Weights of a small transformer language model.
Size: 25 layers, width 320, MLP 640 GeGLU, vocabulary 8192.
Architecture: RMSNorm before each block, rotary positions, tied embeddings.
Training: a variant of Muon for these matrices, 570M tokens, 4348 steps.
MLP neurons of a small language model. Each row is named by its layer, matrix (gate and up: input weights; down: output weights) and neuron, and shows model dimensions 32-127. Each number is 128 + 32 x the weight over its row's rms, rounded and kept within 0 to 255. A neuron's up and down rows have the sign that makes its largest values positive.
After each neuron's rows, "fires on" lists the tokens most often at its 100 highest values on Wikipedia text that the model never trained on; "fires before" lists the tokens most often just after its 100 highest values on Wikipedia text that the model never trained on.

L17.gate247 [134  98 137  54 132 128 174 173 117 104 113 116 128 120 145  67 140 153 141 138 165 121 170 150 104 112 130 148 134 121  81 168 165 146 135 217 137 167 152 118 178  93  79 103 151 127 123 128 120 107 131 123  55 184  94 113 130 165 104  85 140 145  69 142  99 125 134 106 106  84 162 169 130 117  52 132 126 107  93 117 173  96 131 187 140  95 151 188 117 118 119 170 117 137  98  99]
L17.up247 [195 210 112 113  72 105 115 122 139 142 180 116 105 120 161  80 134 138 117 146 100 175 137 109 157 143 131  85 173 181 192 119 120 147  87 157  63 146 142 117 126 127 180 198 108 166 116 136  94 125 130 125 132  60 119 106 134 120 117 135 104 168 155 145 155  96  54 113 131 109 189 156 120 144  97 104  80 144 106 152  19 215  76 114 130 107  75 136 134 150 188  72 170 161 154 176]
L17.down247 [157 176 165  91  91  91 128 142 139 162 121 144 169 150 141 141  14 202 108 171 133 184 173 122 130  89 121 123  99 185 142 164 121 165 111 180 103 135 182 122  68 141 133 138 120 119 137 155 144 185 134 115 142  99 133 188  94 118 147  76 106 189 133 137 117 108 127  91 117  51 142 134 131 100  96 149 164 166 157  57 136 145 166 166 132 179 149 152 136 104 138 124 199 135 147 127]
fires on: "1", "2"
fires before: "9", "0"

L6.gate94 [115  63 149 150  86 109 104 102 141 116 102 197 100 106 178 144 148 142 135  90 148  86 153 117  72 100 128 124 156 153 148 197 102 102  78 160 105 118 147 160  46 165  77 171 172 111 113 109 112 150 144 136 176  96  88  44 148 117 137 150 147  47 166 103 134 104 125 143 128 171  69 180 167 124  98 151 115 151  57 117 140  59 110 178  97 141 147 219 124 196  63 170 143 156  63 130]
L6.up94 [100 112 128 114 161 119 110 137 136 153 116 133  95 110 161 113 140 146  87 114 151 172 101 167 122  88 118 109  77 135 126 150 157 181 156 144 145 182 124 105 135 106 164 106 166 109 100 129  99 141 159 141 106 176  90 101  98 117 101  95 161 143  57  99 123 126 116 138 111 143 100 171 142 164 136 132 194 127 174 116 173 102 165 117 164  88 173 212 163 118  95 190  59 134 137 128]
L6.down94 [142 103 144 134 103  85 122 132 118 101  96 121 150 140 118 149 121  88 131 159  90 208 104 133 125 153 140 192 140 150 135 126 120 156 105  90  97 153 178 126 129 100 167 125 119  89 176  85 127 190 155 153 179  54  81  75 137 107 104 145 152 117 120 181 125 172  90  45 179 183 137 162 136 152  99 140  77 110 114  63 151 125 125 117 165 133  90 105  94  63  77 101 114 171 109 181]
fires on: "\n"
fires before: "|", "\n", "-"

L10.gate78 [107 182 159 176 159 119  99 156 113 100  75 147 111 160 127  95 198 129 134 109  86 129  87 147 114 166 145 188 123 140 107 124 106 105 120 150 173  65 137 103 109 100 151 107 139 138 107 160 172 169 101 116 168 154 123 128 182 157 115 115 137 116 101  76 102 148 127 230 124 151 170  97 131  74  96 165  90 112 114 108 126 124 100 120 117 125  77 172 113 100  45 119 124 100 148  62]
L10.up78 [119 141 106  58 129  90 119 116 118 117 141 129 102 142 196 139 111  90 171  78  82  89 105 131 147 108 118 203 133 145  81 140 152 129  93 105 122 102 123 108  92 173 115 166 138 100 127 170 129 139 126  73 163 159 109 140 180 142 181 121 125 119  84 111 125 126 136 163 135  90 170  78 160 111  80 132 122 123 152 121 118 147 115 172 124 116 160 162 139 180 112 153 118 115 115 118]
L10.down78 [161  61 109 142 108  86 147 127 103 112  67  73 166 179 157 110 130 122 143 176 102  63 170  95 111 120  76 135  98 178 124 135 186 115 132 141  85 146 120 101 110 152 120 110 148 150 165 148 178 168 104 177 124 185 113 156 136 119 127 181 135 139 174 131 132 109  33  83 123 128 152 188  77 174 117 194 117 128 145 136  88 165 143 101 104 255 152  34 144  62 131 189  70 167 187 146]
fires on: " |", ";", " /", " player", " of", "."
fires before: " ", " (", " First", " Is"

L16.gate359 [117 127 148 118 100 153 159 128 118  82  88 149 176 164  95 160 120 142  83 110 127  93 116 146  90 113  92 176 128  85 112  83 141 165  93 130 158 100  92 115 112 193 111  82 134 121 159 179 138 171 135 115  87 169 105 161 183  92 135 168 107 131  95 157  86 157  90 126 143 104 125 137 153 157  42 180  74  83 164 105 120  49 159 137 168  93 128 180 133  89 114 168 193 101 148  92]
L16.up359 [191 123 129 134 130 107  76 122 120 170 103 144 100 153 104 104  83 121  93  82 169  96  90 100 160 116 125 151 101  30 148  83 145  96 168 134 164 136 105 183  96 125  64 103 134 137 146 154 111 141  95 105 154 101 153 153 116 166 143 127 171 127  78 106 126 138 223 102 131 115  76  92 126 137  86  50 178  42 142  66 136 127 162 133 137 107 146 139 108  71 115 149 153 118 109 107]
L16.down359 [129 129  98  96 119  90 130  83 100 152 142 138 132 129 128  79  86 111 153  76 133 124 157  81  96  93  84 150 148 102  86 114 124 102 171  70 123 125 172  93 101 110 149  74  71 179 125 131 113 137 138 113 168 152 109 146 139 145 171 133 197 100  77 126 240 167  99 108 151 121 135 107 114 132 154 118  92 155  77 108 110  74  97 117 123 115 141 115 150 150  97 237 103 137 182 111]
fires on: " |", " National"
fires before: " ", "\n", " Title"

L14.gate28 [116  63 142 150 162  84 111 126 118 103 176 151 209  63 171 113  80  52 124 132 177  99 136 157 138  88 116 143 105 104 125 106 158  51  90  97  66  77 174 147  78  86 113  64 116 147  84 160 160 159 149 109 111 173 149 125  96 151 155 112 139  99 160 140 156 109 153 135 121 110 138  84 191 142 109 143 163  77  96 128 104 137 119 152 169  75 129 137 171 121 106 143 123 137  92 117]
L14.up28 [ 78 141 171 103 169 151 121 152 111 187 143 117  46 100 148 132 138 159 170 181 166 180 115  98 137 163 162 104 148 146 136 100 150 136 134 142  73 104 154 129 102 162  79 116 137  87 147 189 129 153 112 126  89 140  90 155 191  99 172 103 125 119 184  85 209 141 109  77 174 160 164 128 137 185 120 230 138  82 165 118 127 127 131 125 116 111 117 166 134 103 145  91 128 150 128 158]
L14.down28 [152 143 130 110  82  31 151 149 170 123 174 116 135  48 161 132 179 174 190 139 127 136 176  81 123 136 104 107 124 123 153 152 146 129 157 106 134 107 168 196  84  98 134 135 132 174 105 152 168 114 157 158 104 119 144  95  66 100 163  77  68 150  91  67 124  95 118 112 122 167 145 104 153 149 112 129 116 140 105 180 147  75 133  82 117 140 117 102 129 158 189 129 116 146 124 123]
fires on: "1", "0", "2", "7", "9", "6"
fires before: "0", "1", "3", "7"

L21.gate337 [ 69 106 154 129 191 104 151  92 149 104 152 110  82 144 104 140 118 128 136 177 155 156 150 144  87 104 123 122 116 102  65 128 171  96 155 144 131 226 127 163 186 127 137 141 132 138 157 122 153 114  97  83 123 200 100 121  96 123 139 104 164  98  90  97 144 163 129 175 102 108  97 130 149 142 162 128 155 142 180 118 103 182 164 161 148  86  56 113  97 144 124 119 124  88 117  74]
L21.up337 [107  85  71 167  96 158 163 136 162 110  85  79 178 176 105 130 150 119 158  88  99 121 143 147  77 116 126 137 149 180 149 127 142 182 117  70 125  59  63 166 151 150 117 122 119 191 138 108 141 169 103  67 100  89 116 132 135 114 131 127 119 144 115 196 125  80 135 119 114 143 153 144  99 200  65  90 148 125  98 115 163 147 153 133 174 153 160  95 137 130  93 140 107 163  86 117]
L21.down337 [ 86 161 138 134 115 166 120 132 115  77 154  58  98 174 161 130 138 102 131 155 139 112 167 128 164 105 158 108 145 135  87 120 153 102 140 105 114 201 151 113 103 134 124 170 148 137 136 133 114  90 103 108 141 178 103 121 175  80 121 113 133 115 119 116 113 192 104 114 116  67 168 139 119 134 140 113 139 137 180  91 185 182 141  85 154  77 131 110  64 177 117  72 143 147  90 141]
fires on: "9", "1", " (", "8", " "
fires before: "8", "9", "7"

L21.gate212 [ 79  91 146 111 177 178 211 153  91 142  88 128  96 146 128  90 112 107 189 137 144  90 116  81  96 117 135 139 110  97  94 114 135 121 159 142 157 174 160 144 124 131 130 133 125  97 138 105 160 169 124  87  93 149 174 121  95  88 153 129 130 107 144 204 141 123 151 120  94 141  59 127 106 127 192 127  84 161 163 141 133 152 159 106  94 133 110 114 147 110  42 127  87 123  69 102]
L21.up212 [ 88  88 147 148  60 144 106 151 132 194 109  96 177 137  88 117 140 148 172  77 122 119  66 119  89  84 148  49 168 148 155  90 176 155 133  91  61  75 104 142 109 132 130 143 102 102 101  96 174 179  75 170  94  78 108 150 107 130 142 147 190 140 136 168 159 151 111  99 120 129 105 162  75 108 110 131 132 150 120 101  65 202 163 155 138 121 176 128 146 112  88 110 179 113  86 134]
L21.down212 [ 48 100 120 161 130 132 162 107 130  92 228 116  93 161 106 147 124  86 136  97 211 117 122 152 102  94 105 142 156 183  98 126 157 145 181 106 175 108  95  85 108  97  91 184  98 119 182  94 125  81 136 148 155 197 150  72 164 103 112 127 120 124 161 182 160 191 148 162 128 106 122  75 126 147 152 141 133 114 156 107  93 158 123 118 113 109  90 136 119 141  80 121 108 110  90 168]
fires on: "–", " ", " (", "-"
fires before: "1", "8", "9", "6", "7"

L17.gate86 [124 104 142 103  89 148 188 127 147 108 128  66 105 105 138  86 138 163 116  94 180 120 124  72 167 128 128 141 136 113 182 123 152 128 179  59 157 148 161 117 130 148 115 142 121  98 115 149 127 119 112 164 138 182 107 146 116 163 137 136  95 129  71 170  62 139 139 166  88 174 137  97  97 113 143 123  67 119 110 125 120  93 138 159 136 140 171 128  97 155 147 125 142 108 198 157]
L17.up86 [153 131  97 131 110 157  70 104 179 120 150  67 123  90  94 123 112 138 137 147  91 107 103 136 162  98 138  81 105 130 109 171 102 132 151 121 131 134 154 132 151  93  91  62 139 121 131  93 169 159  48 140 125 201  99 146 123 100 153 134 122 109 125 107 132 140 144 134 155 153 124 105 136  94 127 120 117  98 176 145 165 113 185 195 141 156 155 100 100 160 158  95 110 123 108 118]
L17.down86 [117 106 138 117 125 114 122 153  78 108 116 158 123 160  92 133 156 137 154 149 121  80 127 119  76 162  63  70 194 131 103 109 137 164 165 202  99 107 184 124 132 143 141 106  87 129 122 146 136 114 150 159 134 146 136 176 118  85  84 102 168  95  98 181 110 127 138 112 100 235 157 115 163 128 127 136  96 107 116 116  96  84 145 112 164  69 123 127 203 142 140 172 114 136 156  91]
fires on: " |", ",", ";"
fires before: " ", "\n", " —"

L14.gate503 [158 178 106 115 129 105 143 102  62 133 128 104 186  80  99 109 130  86  87  72  68 125  62 116 176 128 129 117 114 100 192 206 100 139 214 142 118  55  98 110  99 187 117 120 137 126 127 107 127 141 104 165 111  90 142 124 168  97 155 117  99 143 166 150 140 182 161  90 159 149 132 125 110 125 177  79 113 150 119 144  84 140 101 171 142 155 107 172 128 108 192 162 150 129 112  79]
L14.up503 [100 108 152 115  51 170 159  74  69 144 218 155 121  90 164 106 108 176 114  60  68 112 138 132 147 135 123  72  88 154 150 112 133 101 123 140 176 156 147 148 159  81 129 107 154  86 121 158 113 120 112 140  78 117  96 104 154  95 137 124 146  79 109 126 102 118  85 108 127 176 141 116 172 193 208  91 108 128 180 137 123 118  93  82 108 166 120 181 150 112 117 144 124  94 116  51]
L14.down503 [122 126 182 186 116 115  82 127 132 115 138 123  75 130  88 129 141 104 101 167 139 151 130 134 115 130  94 134 145 147 124 144 127 115  73 140 159 188 168 174 140  80 148 132 142 152  91  99 109 143 127  83 148   4 152 101 164 145 107 148 155 115 102 136 188  92 118 130 109 223 103 126 111  43 109 135 113 117 117 135 140 179 114 167 129 131 133 152  76 145  87 136 170 142 166 158]
fires on: "\n", "==", " the"
fires before: "\n"

L13.gate289 [ 96 104  77 122 166 129 147 144   2 115 158 121 116  84 104  74 139 135 163 124 148  87 104 144 111  68 149 124 139 131 108 136 156  94 158 157 138 148 155 112 187  90 154  74 102 167 143 135 124 119 138 125 113 178  82 168 173 110  87 112 123 141 112 143 177 131 146 111 163 118 140 154 164 157  80  70 117  43 194 140 141 161 116 158 145 125 176  91 138  96 157 145 118 167 140 130]
L13.up289 [189 139  57 140 104  83  58 156 192 122 120 112 169 136 178 168  75 127 153 128 162  76 157 162 103 160 106 104 140 153 162 128 156 119  70 113 152  71  69 107 129 116 123 121 173 136 100 130 129 147 130 120 126 156 116 168 138 142 105 127 129 105 202  72 106 109  97 134 110 133 111 103 173 120 157 147 113 144 111 151  95 101  84 148 159  70 108 133 193 132 179 133 131 100 101 147]
L13.down289 [159 176 133 114 167 141 154 132 118  95 156  59 141 150  90 159 116  97  78 163 189 102 188  70  98 118 113  70 130 152  74 144 163  87 124 121 186  83 144 119  95 135 129  96  82 152  97  96 123 163 125 110 109 116  71 122 126 112 104 121 105 155 146 104 113 121 114  76 134  90 108 134  57  85 112 133 111  75 158  52 163 157  89 121 100 185 164  89 170 119 171 120 148  74 165 128]
fires on: "9", "1", "7", "2", "8"
fires before: "9", "0", "6", "7", "4", "8"

L13.gate273 [ 62  60 119  79 153 204 162 105 152 135 141  94 102  87 186 178 209  90 122  77 108 141 136 128 109  87 153 119 120 168 158 159 123 157 148 154 102 115 121 131 122 115 120 186  97 112 117 116 189 116 112 148 122 103 112 126  88  63 122  96 100  65 121 142 100 117 182 136 110 189 102 136 116 139 180 124 136 105 149  89  61 151 163 120 114 108 125 153 161 105  90  98 147 149 154 141]
L13.up273 [ 47 102 117  82 113 196 136  62 139 165 143  77  41 119 123 177 164 133  89 121 123 135 171 102  93  63 123  96 106 203 174 131 117 155 164 161 165  97 141 166 128 163 105 116 124 148 139  74 186 137 113 117 105  86 156  99  99 119 131 146 121  78 138 164  81 101 163 131 130 134 174 152  79 115 145 101 104 143 173 152 114 158 120 167  71 158 123 134 141 133  99 112 123 132 123 111]
L13.down273 [129 114 134 128 136 175 136 100 105 138  78 128  94 191 169 123  71 128  93 157 167  96 123 124 142 137  89 125 169 156 136  31  74 147 134 125 149 170 116 103  94 134 158 149 140 135 173 148  83 128 144  72 100 175  73 100 168 170 158 120 128 164 123 112 123 161  96 142 125 106 110  59 127 106  96  95 144  75 123 149 122  93 109 140 149 138  94  87 135 149 101 116 117 164 103 130]
fires on: "9", "–", "1", "8", "6"
fires before: "7", "8", "1", "6"

L13.gate249 [147  66 150 165 153  86 133 149 168 149 101 142 151  68 113 177 129  57  72 113 114 152 151 131 145  80 162  41 127  51 145 126 135 125 140  87 116 122 132 120 103 181 153 133 125 186 134 136 137 126  89 152 168 194 181 147  92 137 115 137  87  89 110 104  71 120  92 134  89 100 135 110 111 163 141 148 226 123  91 211 145  81 128 162 137 108 122 153 141 113 102  92 155 149 121  69]
L13.up249 [107 130 191 147 161 154 182 219 113 139 140 113 116 170 159 117 192 104 103 157 156 130 176 152 147 135 189  95 170 129 138  90 183  86 174 120  75 153  94 117 131 157 114 132 145 132 169 117 150  79  71 157  93 170 122 171 107  69 121  84 125 189 169 119  60 118  83 107 162  85 107 161  98 126 111 147 107 164 134 118 112 118 175 124 213  95  94 134 153  53 140  87 133 115 147 109]
L13.down249 [177 104 110 129 131 148 140 170 117 129 135 165 130 118 103 182 109 121 159 139 143  94 206 136 142 140 140 187  89  66 127  74 175 153 169  97  99 121 122 188 164 115 101 128 149 107  98 121 105 133 133 106 124 150  96 128 136 118  74 153 115 102 204  80 113 158  94  68 101 231 136 165 140 145 126 124 148 130 121 128 142  98 111 103  69 154 162 143 107 126 173 169 178 141 172  97]
fires on: "0", "9"
fires before: "0", "1", "2", ",", "."

L10.gate214 [149 124 191  84 126 121  50 149  69 132 134 147  37 105 157 166 168 125 125 153  83 112  86 160  77 121  86  91 121 126 145 137 134 132 121 102 121 114 137 125 104  92 143 123 136 166  83 122 140 175 136 113 127 140 140 125 144 135 151 193 159 126 109 121 144 128 108 125 123 139 145  97 127 154 118 108 141  98 110 156 132 103 169  91  83 156 104 193 140 179 127 110 113  86 124 151]
L10.up214 [150 125 106  93 125 103  90  70 112 188 165 147  79 153 132  71 157 120  93 144 124 185  62 160 148  95 144 146 101 123 158 139 111 151 109 177 133 102  70 132  74 105 134  78  67 104 115 155  92 163 161  69 143 101  51 162 163 138  87 165 148 111  99  89 113  82 139 157 120 100 115 117 161 164 113 120  75 143 131  93 125 139 137 187 127  63 132 138  75 158  77 121 113 156  91 162]
L10.down214 [166  74 173 125  89  80 133 160 108 157  45 178 110 150 201  56  80 103 113  97 116 137 126 157 137 168  59  97 130 139 120 113  91 109 152 150  88 144 103 115  89 164 105 100 116 169  25 101 136 136 136 130 181 119  79 161 122 108 121  94 149 110  94 129 150 143 139 174 134 143 133 123  97 136  58 163 185 155 115 118 118 125 135 117 104 106 197  84 129 113 129 117 149 156 109  89]
fires on: "\n", "==", " ==", ":"
fires before: "\n", " "

L11.gate481 [125 157 102  93 139 138 150 149 121 129  87 166 116 107 152 103  96 174 119 136 202 126 111 124 124 131 120 208 154  94 169 159 102 110 163  54 162  50 134 100  82 142 197  81 147 108 147 124 120 116 149 128 125 130 154  79 101  92 121  98 175  69  61 110 136 141 139 149  68  88 152 150 121 158 151 145 137 126 167 161  98 154 148 164 157 121 167 136 179 126 136 125 202 152 150 152]
L11.up481 [153 182 168 158  86 146 155 121 255  78 145 120  85 110 100  97  88 101 142 119 132 157 141 169 130 129 121 132 130 158 124 170 119 134  97 135 206 131 113 130 181 163 133 112 133 154 108 135 174 141  61 133 109 123  94 172 162  84  91 104 132 117 197  97 138 149  97 103 130 129 116 134 123 109 116  74 142 115 149  99 108 103 150 160 100  75 108 111  83 120 184 122  44 140 118  96]
L11.down481 [205 189 108 161 168 179 163 153 124 135  64 108 135 107 143 122  65 109 158  88 127 136 170 136 100  75 124 128 106 146 175 143 159 175 167 164 162 102 102 185 116 169 114 110 167 145  71 133 137 130 178 157 100 158  75 133 171 130  35 111 191  33 138 115  95 119 139 140 152 128 110 173 138 130 129 183 123 161 109 139 168 147 108 105 152 113 155 128 137 107 105 135 164  75 108 125]
fires on: "0", "6", "5", "7", "2"
fires before: " |", ",", "^{(", "\n", "–"

L21.gate107 [177  78 154 133 112 109 137  87 167 142  96 156 122 155 119 142 107 130 182 153 110 101 109  76 175 116 154  87 106 206  77 155 106 100 167  70 130 173 114 172 164 174  29  94 142  89 122  64 110 137 122 159 158 118 155 127  83 109 102 155 138 107 108 115 132 155 200 127  53  74 101  98 143  90 142  81 129 121 143 212 123 100 125 169  93 118 113 158 123 115 150 169 110 152  92 130]
L21.up107 [101 102 136 127  90 129 145 128 119 141 115  77 134 122 129  82 127 112 134 186 124  72 107 152 142  93  89  86 141 143 134  95 133 147 171 155  67 125 119  92 149 110 103 153 135  92 101 183  60 138 120 139 120 106 139  74 107 121 153  97 105 146  90  90  72 139 158 110 185 153 197 108  78 167 125  90 132  94 127 104  73 175 187 124 130  71 174 119 133 130 121  89 197 116 175 183]
L21.down107 [166 130 141 143 112 130  99 151 129 123  87  89 122 107 113 121  70  90 135 172 154 129 162 117 214 119 127 105 151  78  42 160 142 128  68 180  91 161 134 110 124 139 119  79 161  97 163 154 126  55 121  76 171 157 145 131 120 147 141 105  95 171 134 159 153 140 101 188  44 136 162  67 175 109 151 137 150 122 117 155 141 168 117 113 158 173 115  79  82 141 145  76 125 118 116 123]
fires on: ".", " (", "2", "–", "9", "3"
fires before: "8", "9", "1", "4", "0", "3"

L15.gate276 [156  96 129 177 122 114 115  91 147 131 118  93 107  80  76 149 153  65 160  93  79 150 152 200  66 131  87 119 163 169  71 194  96 151  94 157 123  93 100 184 165 165 138  95  75 151 140  99 168 104  95 114 109 148  87  92  96 149  62 140 113 140 143 164 165 110 104 125  36 170 109 122  97  93 166  92 165 114 170 153  94 179 157 143 102 153 145 116 153  63  84 138 114 109 107 110]
L15.up276 [121 132 127 159 159 140 168 103 123 135 122  52 113 174 102 166  99 140 140  97 139 157 158 153 101 121  82 126 116 110  74 133 161 116 162 141 187 104  96 157 109 133 122 149 126 191 170 158  81 145  95 186 135 144 164 147 104 116 142 126  64 145 141 132 133 147  98 124 114 139 152 136 121 119 120 160 145 139  91 128 173 175 130  87 132 106  92 108 184 121 113 159  85 168 116 158]
L15.down276 [ 52 148 177 193 128 125  96 121 112  94 163 101 139 123 155 117  95  94 150  87 166 131 162 157 120 121 148 115 115 157 151 148 146  63 113 148 131 129 107 125 137 117 110 122  40  96 135 128 129 124 135 179 153 124  82 106  75 112  80 159 171 126 194 132 120 163 138  91  91 121  85 157 161 116  84  61  56 105 156 110 150 165 114 199 158  75 184 216 122 170 120 114 154  90  64 139]
fires on: "0", "–", " ", "9", "8", "1"
fires before: "9", "8", "1", "7"

L6.gate467 [141 105 143  85 159 143 140 119  84 143 123  93 118 105 131 168  90 116 117 111 111 118 104 131 156 102 125 156 156 101 153 100 110  83 135 148 125  96 111 185 166 155 172  91 113 160 159 153 187 118 115 136 112 210 138 148  78 147 138  63 181 117 169 137 104 255 127 137 133 130 154 115  90 123 147 184 109  63 205  78 154  78 107  90 119 130 141 102  81  96 159 133 106 165 145 191]
L6.up467 [ 77 150 124  86 153  79 118  81 135 166 124 120 143 119  83 123 126 130  79 107 126 147 120  81 131 106 122 106 155  99 125 122  97  85 112 126 122 117 158 116 195 120 119 140 104 114 120 176 134 183  71  89 151 138 141 118 128 145 124 123 114 107  91 186 122 184 151 143 167 136 108 152 167 144 146 168 128  99 138 164 136 140 186 177 165 126 112  48 103 149 117 134 152 110 151 173]
L6.down467 [133 113 105 126 166 101  99 170  75 119 102  99 125 126 108 134 109  74 126  78 144 133 151 157 154  91 100 127 161  89 196 169 119 141  90  97 154 153 181 128 181 159 106 159  57 137  99  89 103 100  85 134 122 108 123 131 105 174 124  86 189 135 159 126 204 113 129 122 135 141 140 118 140 106 116 128 163 157 127  91 187 157 130 115 143  83 161 112 146 124 170 175 136 140 101 104]
fires on: " |", "---|---|---|---|"
fires before: "\n", " ", "---|---|---|---|"

L8.gate71 [171 130 153 139 125 117 174 140 135 147 111 176  96 145  61 164  98 125 163 109 122 132 142  58  79 149  94 125 102  88 143 167 131 125  86 149 111 129 171 117 111 179 171 185 164  83 125 142 166 104 130  90 172 199 128 180 145 156 110  95  66  65 171 160 193 135 148 133  63  75 174 108 165  95 100 101  82  66 182 157 100 118 137 164 183 133 118 124 135 110 100 131 150 150  86 104]
L8.up71 [144 125 156 124 138 147 102 134 108 118 132 112 182 143 192 110 137  96  96 128  79 190  81 123 120 149 134 145 161  51 174  82 107 102 114 127  87 152 133 133 148 171 118 126 100 108 133 135 211 120  88 119 112 172 148 136  98 169  88 176 135 126 116 132 143  91 159 115  68 102  82  88 155 126  65 104 121  86 156 137 109 108 206 142 156 120 177 123 102  92 123 117 129 146 100 147]
L8.down71 [132  86 139  91 174  97  98  94 107  99 108  77  78 111 121 160 147  68  83 121 114 146 172 168 169  89  91 162  96  78  87 155 104 137 133 130  96 146 134 118 116 185 115  92  82 144 203 111 100 134 129 135 179 140 125 128  99 172 186  88 150  91 141 126 141 109 133 138 150  95 119 116 121 113 113 150 160 146 150  64 112 131 162 132 179 140 110 132  89 106 135 164 113 100 120 137]
fires on: " |", "---|---|---|---|"
fires before: "\n", " ", "---|---|---|---|", " O"

L7.gate416 [154  95 112 153 115  78 175  72  89 160  71 128  66 133 107  93  76 130 146 147 138 128 104 189 113 148 169  76 195  78  88 157 124  85 153 157 145  96  91 127 152 150 134 105  72 121 124 177  96 119 133  87 140 129 141 216 196 136 151 121 103 159  68  97 166 159 192 113 130 126 177 141 103 162 162 111 152 106 140 104 176 139 128 165 109 138 169 144 133 133 142 118  78 116 168 106]
L7.up416 [174 113 143 114 153 102 108 113  78 140  77 184 155  81 111 150  81 115  79  75  71  74 202 153 152 182 115  92 135 108 156 152 114 111 106 118 157 157 106  92  93 135 149 132  99 129 158 164  68 115 104 185 146 189 125 124 102 100 127 100 134 189 115  96 122 138 111 120  81 116 138 145 132  62  91 137 162  37 159 123 163 128  95  86 130 149 177 164 153 142 105 141 197 115 139 116]
L7.down416 [131  78 103 132  95 114 137 156 153 136 108  82 123 129 128 129 104  57 122 135 155  92 163 125 112 135 133 139  98 131 117 164 129 125 111 101  41 136 115 130 120 127 122 106 165  86  94 143  96  97  98 189 155 190 135 119 134 120 107 139 108 168 175 108  79 173  95  75 171  80 128  90 137  78 124 153 200  94 126 109 135 102  76 138  80  91 113 170  59 115 134 119 120 166 129 125]
fires on: "9", "4", "3", "5"
fires before: "4", "6", "7", "8", "9", "%"

L15.gate117 [177 162 176 172  32  86 182 156 103 151 136 113 159 129 160  79 175  89 125 175 120 122 132 120 150 111 116 132 160 137 129 168 135 128 119 101 171 102 173 120 145 127 132 126 101 134 116 121 189 155 174 137 159 118 124 118 161 127 105 136 155 148 145 124 163 136 114 105 124  88 143 104 160 151  87 169 131  59 158 162 142 115  91 136 121 163  99  79 161  84 106 134  95 163 181 123]
L15.up117 [104 135 137 142 121 148 108  89 125 123 134 123 120  75 115 188 166 142  82  83 101 162 109 111 159 187 133 154 113  81 143 216 122 110 110 120 157  89 107 101 107 154 102 125 136 112 114 106 124 101 167  85 102 122 165 159 141 155 125 166 108 156 173 122  87 141 199 129 126 109 145 133 182 134 125 128 173  34 153 153 123 117 191 133 135 186  96 141 145  99 146  90  89 152 102 105]
L15.down117 [176 116 125 143 157 168 109 168 119 118 134 130  68 146 139 157 178 104 132 140 117  89 123 157 119 101 114 121  98 145 165 133 142 133 162 107 127 124 111 124 116 125 136  96  97 140 120 127 112  79  97 173 140 127  66  97  89 118 158 115 192 157 151 118 142 129  30 154 158 158 166 119  96 105 151 106 115 111 157 139 204 141 106 124 121 214 182  58 156 144 138  70  86  89  98 129]
fires on: " of", "2", " in", "1"
fires before: "0", " the", "9"

L3.gate170 [135 122 135 131 141 120  98 133  99  85 105 144 117  60 132 123 146 132 202  58  91 111 146 129  34  79  94  75 108  76 124 169 127 110  97 180 124 125 139 102  70 142  98 228 158 122 137 158 108  59 105 126  66 124  93 150  68 114 123  66 125 101 158  88  78 137 124 114 114 116 131 198 118 106 131 119 138 145 110 114 112 159  90 159 161 114 171 159 133 113 150 122 112 185  94 120]
L3.up170 [171 102 110 157 142 169 127  84 135  90 121 135 116 161 125 144 162  98 190  77  79 159 103  79 116 122  77 167 104 124 127 146 136  97  96 124  60 121 105 178 124 176 135 142  74 131 166 153 138  83 119 134 156 127 142 214 138 154 143  78 131 106  44 136 153 120  95 145 130 142 115 100 147 160  84  95 186 161 189 116 104 118 152 169 115 115 117 113 157 156 160 153 100 145 136 138]
L3.down170 [126  52 219 170 161 127  46 151 119  84 147 128 157 113 143 195 113  56 123  85  91 123 110 112 165 145 118 145  83  92 125 135  89  52  90 164  83  98 107 127 117 132 100 114 146  85 133 159 172  96 138 144  95 112 113 142 163 106 132 155 153 128 148 149 150 172 109 123 122  99  87 132 195 145 128 199 182 139 181 111  93  98 150 128  71 143  69 104  87 150  93 143 113 129 135 174]
fires on: "\n", " ("
fires before: "-", "\n", "="